MLP neurons of a small language model. Each row is named by its layer, matrix (gate and up: input weights; down: output weights) and neuron, and shows model dimensions 160-223. Each number is 50 + 10 x the weight over its row's rms, rounded and kept within 0 to 99. A neuron's up and down rows have the sign that makes its largest values positive.
After each neuron's rows, "fires in" lists the words (lower case) most often at its 100 highest values on Wikipedia text that the model never trained on; "fires on" lists the tokens most often at its 100 highest values on Wikipedia text that the model never trained on.

L2.gate423:31 50 51 39 43 63 52 41 70 44 64 46 58 39 59 51 48 57 71 64 38 49 52 43 51 42 63 47 46 53 65 45 39 47 67 59 46 42 35 50 27 52 53 39 44 65 47 49 71 50 58 42 34 59 58 39 44 53 52 50 38 29 45 63
L2.up423:57 41 53 26 44 50 56 37 53 53 52 49 67 56 41 64 37 35 32 52 57 51 45 28 44 48 47 41 53 46 39 65 58 51 38 54 50 45 62 54 61 43 50 43 46 42 57 31 61 57 44 38 52 55 40 44 47 51 50 44 44 50 45 37
L2.down423:53 49 52 67 66 50 47 55 17 34 47 45 52 51 51 39 41 68 52 53 38 43 31 57 43 50 48 46 61 50 56 61 41 40 39 45 52 62 44 59 53 32 57 42 43 58 48 42 34 53 53 43 39 45 66 52 54 41 55 46 44 67 52 57
fires in: "their", "his", "its", "her", "this"
fires on: " their", " his", " its", " her", " this"

L2.gate518:68 59 47 49 37 44 50 59 61 39 48 50 36 41 51 45 56 44 51 44 41 43 76 21 45 55 46 54 53 67 44 50 41 56 39 54 57 47 56 56 44 85 58 27 56 43 53 42 44 59 56 25 48 53 66 52 55 52 54 61 56 39 57 42
L2.up518:52 58 48 45 75 53 44 51 41 42 45 38 42 63 40 72 55 54 45 56 57 50 59 40 59 75 36 52 58 46 34 70 36 50 37 63 45 40 73 43 60 53 49 52 51 42 54 59 50 72 45 54 43 57 29 44 50 44 56 49 36 57 38 46
L2.down518:68 65 59 39 52 47 59 66 52 45 60 49 62 41 66 33 54 63 45 54 44 54 53 66 38 39 29 55 43 55 49 58 46 57 48 58 57 44 63 53 44 60 40 49 45 44 63 49 44 40 70 54 68 42 48 52 73 42 51 52 58 52 38 49
fires in: "john", "robert", "david", "james", "richard", "william"
fires on: " John", " James", " David", " Robert", " William", " Richard"

L2.gate281:62 59 47 36 51 44 69 29 49 58 48 54 40 55 42 45 60 51 57 48 47 45 58 40 43 39 44 49 63 45 61 51 39 51 64 36 59 66 50 55 25 36 51 43 64 44 27 56 44 51 65 49 62 48 70 55 39 47 42 73 42 61 55 57
L2.up281:76 52 66 47 56 47 40 37 49 57 26 51 41 50 53 45 36 51 40 38 47 43 29 37 48 50 51 42 39 65 58 50 30 82 48 46 50 43 48 42 56 61 64 55 52 53 46 44 49 55 38 44 62 34 61 49 62 60 58 49 31 39 49 38
L2.down281:61 57 47 60 49 43 36 39 55 65 63 41 44 45 49 26 55 56 65 45 56 40 37 55 50 44 52 62 44 41 32 63 27 46 44 50 51 42 41 63 38 44 26 55 53 36 19 70 59 44 46 46 52 63 41 61 60 63 35 59 49 44 45 48
fires in: "and", "past", "parathyroid", "patterns", "palace"
fires on: " pa", " and"

L2.gate634:53 66 44 54 31 54 36 58 36 49 55 43 30 46 71 44 53 48 50 42 40 53 61 52 44 57 55 47 62 55 61 38 41 66 44 42 70 32 35 57 46 54 66 28 43 58 51 46 39 52 41 39 54 37 42 61 60 57 54 55 54 53 68 57
L2.up634:50 53 47 51 54 43 33 51 40 51 53 47 37 50 75 51 42 76 46 45 42 42 56 42 48 35 36 45 53 42 56 61 44 45 52 56 48 40 35 63 52 63 51 41 47 56 44 71 50 51 36 39 63 45 31 65 64 49 59 45 58 42 42 46
L2.down634:63 46 40 51 48 43 35 44 56 52 64 48 46 59 60 52 40 73 39 54 34 45 52 42 41 44 37 64 43 37 40 79 51 44 42 51 48 59 43 61 52 55 37 53 58 55 33 64 45 55 51 55 56 45 44 55 59 43 48 52 42 41 31 47
fires in: "can", "would", "could", "will"
fires on: " can", " would", " could", " will"

L2.gate184:52 47 45 39 38 39 45 47 62 46 51 42 50 48 49 41 55 57 56 59 51 72 45 33 41 39 39 52 55 55 62 49 46 53 53 57 47 60 52 38 45 47 49 34 36 59 58 43 36 45 53 42 56 44 48 44 66 61 43 46 57 55 55 44
L2.up184:55 50 60 36 39 64 64 44 58 49 28 46 55 69 54 41 34 62 66 28 43 39 54 35 39 51 40 39 38 38 67 50 65 65 57 36 51 70 61 67 54 58 46 43 69 52 48 29 52 60 54 34 39 35 58 47 61 47 47 42 37 48 37 53
L2.down184:52 54 62 39 34 55 40 49 44 72 35 50 41 42 61 68 46 33 66 55 44 48 35 46 29 52 41 62 45 51 49 46 56 67 65 58 57 43 46 47 64 45 58 47 51 42 51 36 42 52 49 60 35 52 36 54 47 38 59 49 57 46 54 53
fires in: "may", "july", "june", "march"
fires on: " May", " July", " June", " March"

L2.gate643:30 40 60 58 61 58 55 45 43 60 54 57 46 57 48 50 51 36 27 51 48 53 46 74 50 57 48 47 47 65 27 49 39 43 35 57 53 55 49 50 60 43 39 44 59 55 46 53 44 54 50 50 63 58 70 49 50 56 49 49 68 73 57 61
L2.up643:45 63 48 46 61 45 67 50 53 54 49 67 54 45 24 61 37 40 57 55 45 57 39 53 35 63 66 50 45 57 56 38 40 66 59 40 54 43 50 54 64 37 51 48 58 42 47 60 48 62 46 30 51 52 55 45 57 29 55 56 29 53 45 49
L2.down643:57 56 38 61 70 57 33 55 52 37 61 42 41 54 55 44 56 68 51 44 60 55 70 61 58 60 35 46 55 43 42 48 52 39 36 67 37 47 52 45 37 53 43 43 50 72 48 39 71 32 68 66 50 42 41 59 49 59 37 46 58 67 64 35
fires in: "are", "were", "qualification"
fires on: " are", "ification", " were", "ers", "ing"

L2.gate327:61 59 38 58 34 50 35 41 39 38 57 44 58 57 57 52 46 44 49 36 51 43 49 67 60 45 33 38 59 45 44 40 47 57 41 52 51 45 42 35 43 37 63 69 52 41 45 40 40 42 54 25 54 41 53 43 57 62 48 55 49 51 34 38
L2.up327:35 43 57 42 54 49 49 52 39 44 66 63 48 41 55 61 46 57 33 46 47 48 49 53 66 67 58 30 48 52 54 48 36 54 62 36 65 37 45 68 57 52 56 44 39 41 59 37 48 35 43 54 51 65 46 60 50 41 53 47 51 55 61 56
L2.down327:46 57 70 43 69 51 54 55 58 74 50 64 53 37 41 53 39 57 41 55 37 78 46 50 42 61 72 66 34 34 54 56 51 52 51 42 56 30 58 64 36 50 48 45 53 49 58 38 54 52 46 65 49 57 46 64 52 30 48 45 48 41 64 60
fires in: "art", "work", "artist", "video", "arts", "artists"
fires on: " Art", "art", " work", " award", " artist", " video"

L2.gate442:53 65 53 34 47 42 33 41 75 71 58 60 53 35 62 60 49 48 47 36 46 54 39 52 41 53 49 44 50 63 65 36 52 64 48 45 46 62 42 53 41 41 65 37 42 42 37 52 41 52 38 39 40 55 50 38 59 53 52 58 51 40 46 61
L2.up442:55 56 33 45 44 77 42 48 60 46 56 65 44 27 49 44 71 68 67 66 33 57 73 57 42 67 58 44 52 48 60 55 48 63 51 41 35 43 33 65 43 63 51 34 48 45 37 60 52 47 63 53 43 64 40 42 57 52 57 52 63 55 58 48
L2.down442:59 44 61 53 49 57 47 71 38 54 44 37 47 55 47 63 55 52 54 54 65 70 44 49 32 57 59 42 45 40 42 49 59 47 57 46 56 56 46 48 61 48 48 47 59 40 63 51 43 51 42 42 56 51 48 37 66 29 70 41 27 35 59 32
fires in: "november", "april", "december", "of", "october", "march"
fires on: " November", " April", " December", " of", " October", " March"

L2.gate203:53 46 38 58 30 46 45 56 46 46 61 50 50 42 40 48 47 44 49 56 42 63 66 32 61 63 50 67 50 57 48 40 73 49 52 53 45 61 57 46 37 42 49 41 52 41 40 52 46 50 41 40 70 54 46 47 58 47 54 51 52 45 57 43
L2.up203:53 45 63 50 52 64 38 47 55 50 53 50 49 56 54 44 73 44 35 66 48 46 48 60 57 48 46 47 47 44 52 50 59 46 41 62 49 67 43 45 47 56 44 62 32 41 60 53 62 56 49 51 30 34 77 54 30 58 58 63 53 49 46 49
L2.down203:56 44 62 43 39 53 34 33 40 52 53 52 65 55 46 52 47 59 67 25 29 46 45 57 36 43 46 48 34 46 30 49 57 46 54 57 62 47 42 41 35 65 53 61 47 41 46 57 53 34 44 42 59 41 45 52 43 58 43 55 44 49 51 48
fires in: "march", "june", "july", "april", "september", "earlier"
fires on: " March", " June", " July", " April", "val", " September"

L2.gate602:48 63 52 66 47 37 40 37 62 62 38 51 43 41 62 24 54 57 42 49 54 46 63 59 36 53 26 54 48 56 53 34 43 40 40 55 48 54 66 46 35 57 59 58 38 61 41 36 48 63 49 41 48 38 57 39 57 40 55 50 57 37 26 60
L2.up602:52 41 51 53 54 44 37 65 54 44 48 59 64 32 50 40 39 55 48 52 58 63 70 56 45 38 48 32 44 45 52 44 51 53 44 71 48 41 35 42 66 55 39 48 55 48 64 38 43 62 45 58 44 64 56 47 50 53 41 38 40 40 42 34
L2.down602:39 32 41 46 41 63 46 44 58 39 49 29 69 50 38 37 56 45 57 39 57 48 70 45 50 51 56 53 62 74 40 37 44 42 54 38 64 47 63 42 71 28 54 55 52 61 45 53 40 62 59 60 47 42 43 50 52 49 56 48 41 45 53 50
fires in: "from", "mississippi", "austrian", "lebanon", "tie"
fires on: " from", "s", "us", "ide", "ban"

L2.gate26:55 56 43 45 51 46 34 66 56 54 36 57 36 62 49 46 44 48 51 33 66 46 44 51 45 41 45 53 68 28 55 40 40 44 42 64 40 53 40 45 48 41 55 50 35 63 59 31 60 44 45 42 58 48 38 44 56 51 38 65 42 54 43 49
L2.up26:61 49 44 51 31 38 46 65 64 32 48 58 52 37 61 33 63 60 67 43 65 70 70 55 55 67 57 52 47 64 52 56 57 53 67 42 41 67 55 41 58 56 62 53 51 59 44 35 42 53 36 69 55 67 55 61 44 48 52 45 43 37 42 49
L2.down26:51 63 40 55 43 47 48 56 35 63 52 45 52 58 48 41 62 18 49 51 48 54 38 47 35 38 34 38 50 48 51 53 36 58 54 51 38 63 65 45 42 41 46 62 40 30 49 56 60 66 52 37 61 48 45 33 47 35 43 55 55 55 43 46
fires in: "and", "during", "due"
fires on: " and", " Du"

L2.gate614:62 56 50 61 43 52 54 53 53 56 66 58 31 40 54 39 54 60 62 23 45 41 58 50 58 46 63 55 61 56 44 30 35 43 45 56 62 42 65 66 45 54 60 30 39 57 36 46 64 57 51 41 51 49 35 57 59 49 48 69 55 53 56 61
L2.up614:45 40 48 60 55 52 22 58 62 46 56 32 62 54 57 58 51 54 52 26 59 44 49 55 53 42 41 34 34 57 39 61 51 45 71 55 69 32 73 37 59 51 37 50 48 51 70 58 65 46 47 55 41 39 63 59 68 30 57 47 44 68 61 39
L2.down614:68 47 40 40 46 49 52 63 61 58 44 60 61 41 47 53 52 55 37 57 56 46 67 41 55 46 51 57 49 54 60 43 34 55 42 48 54 37 63 45 63 44 43 59 55 55 57 48 50 50 60 54 42 63 38 62 49 52 62 53 68 37 30 60
fires in: "on", "one", "once", "only"
fires on: " on", " On", "On"

L2.gate2:37 50 55 51 34 52 28 51 39 52 52 32 45 44 65 42 47 57 34 37 49 38 55 40 52 57 62 40 64 62 56 50 58 82 50 49 47 62 57 43 49 53 75 37 37 39 53 42 60 47 43 53 66 43 63 49 51 57 46 56 42 40 43 36
L2.up2:29 37 57 48 49 76 42 57 57 64 40 46 53 52 54 66 52 38 29 42 36 33 44 54 48 45 62 37 60 66 65 60 59 40 57 56 35 69 44 43 67 49 52 51 55 49 53 53 61 51 44 45 71 43 71 37 55 72 54 52 48 47 58 51
L2.down2:56 64 59 46 73 40 37 59 57 51 60 48 51 39 38 61 40 48 51 51 61 54 52 62 38 51 56 46 34 58 57 47 56 18 63 60 52 70 41 62 52 42 37 59 51 61 62 55 30 59 48 54 61 54 44 50 51 44 62 46 70 45 54 60
fires in: "after", "even"
fires on: " after", "After", " even", "In"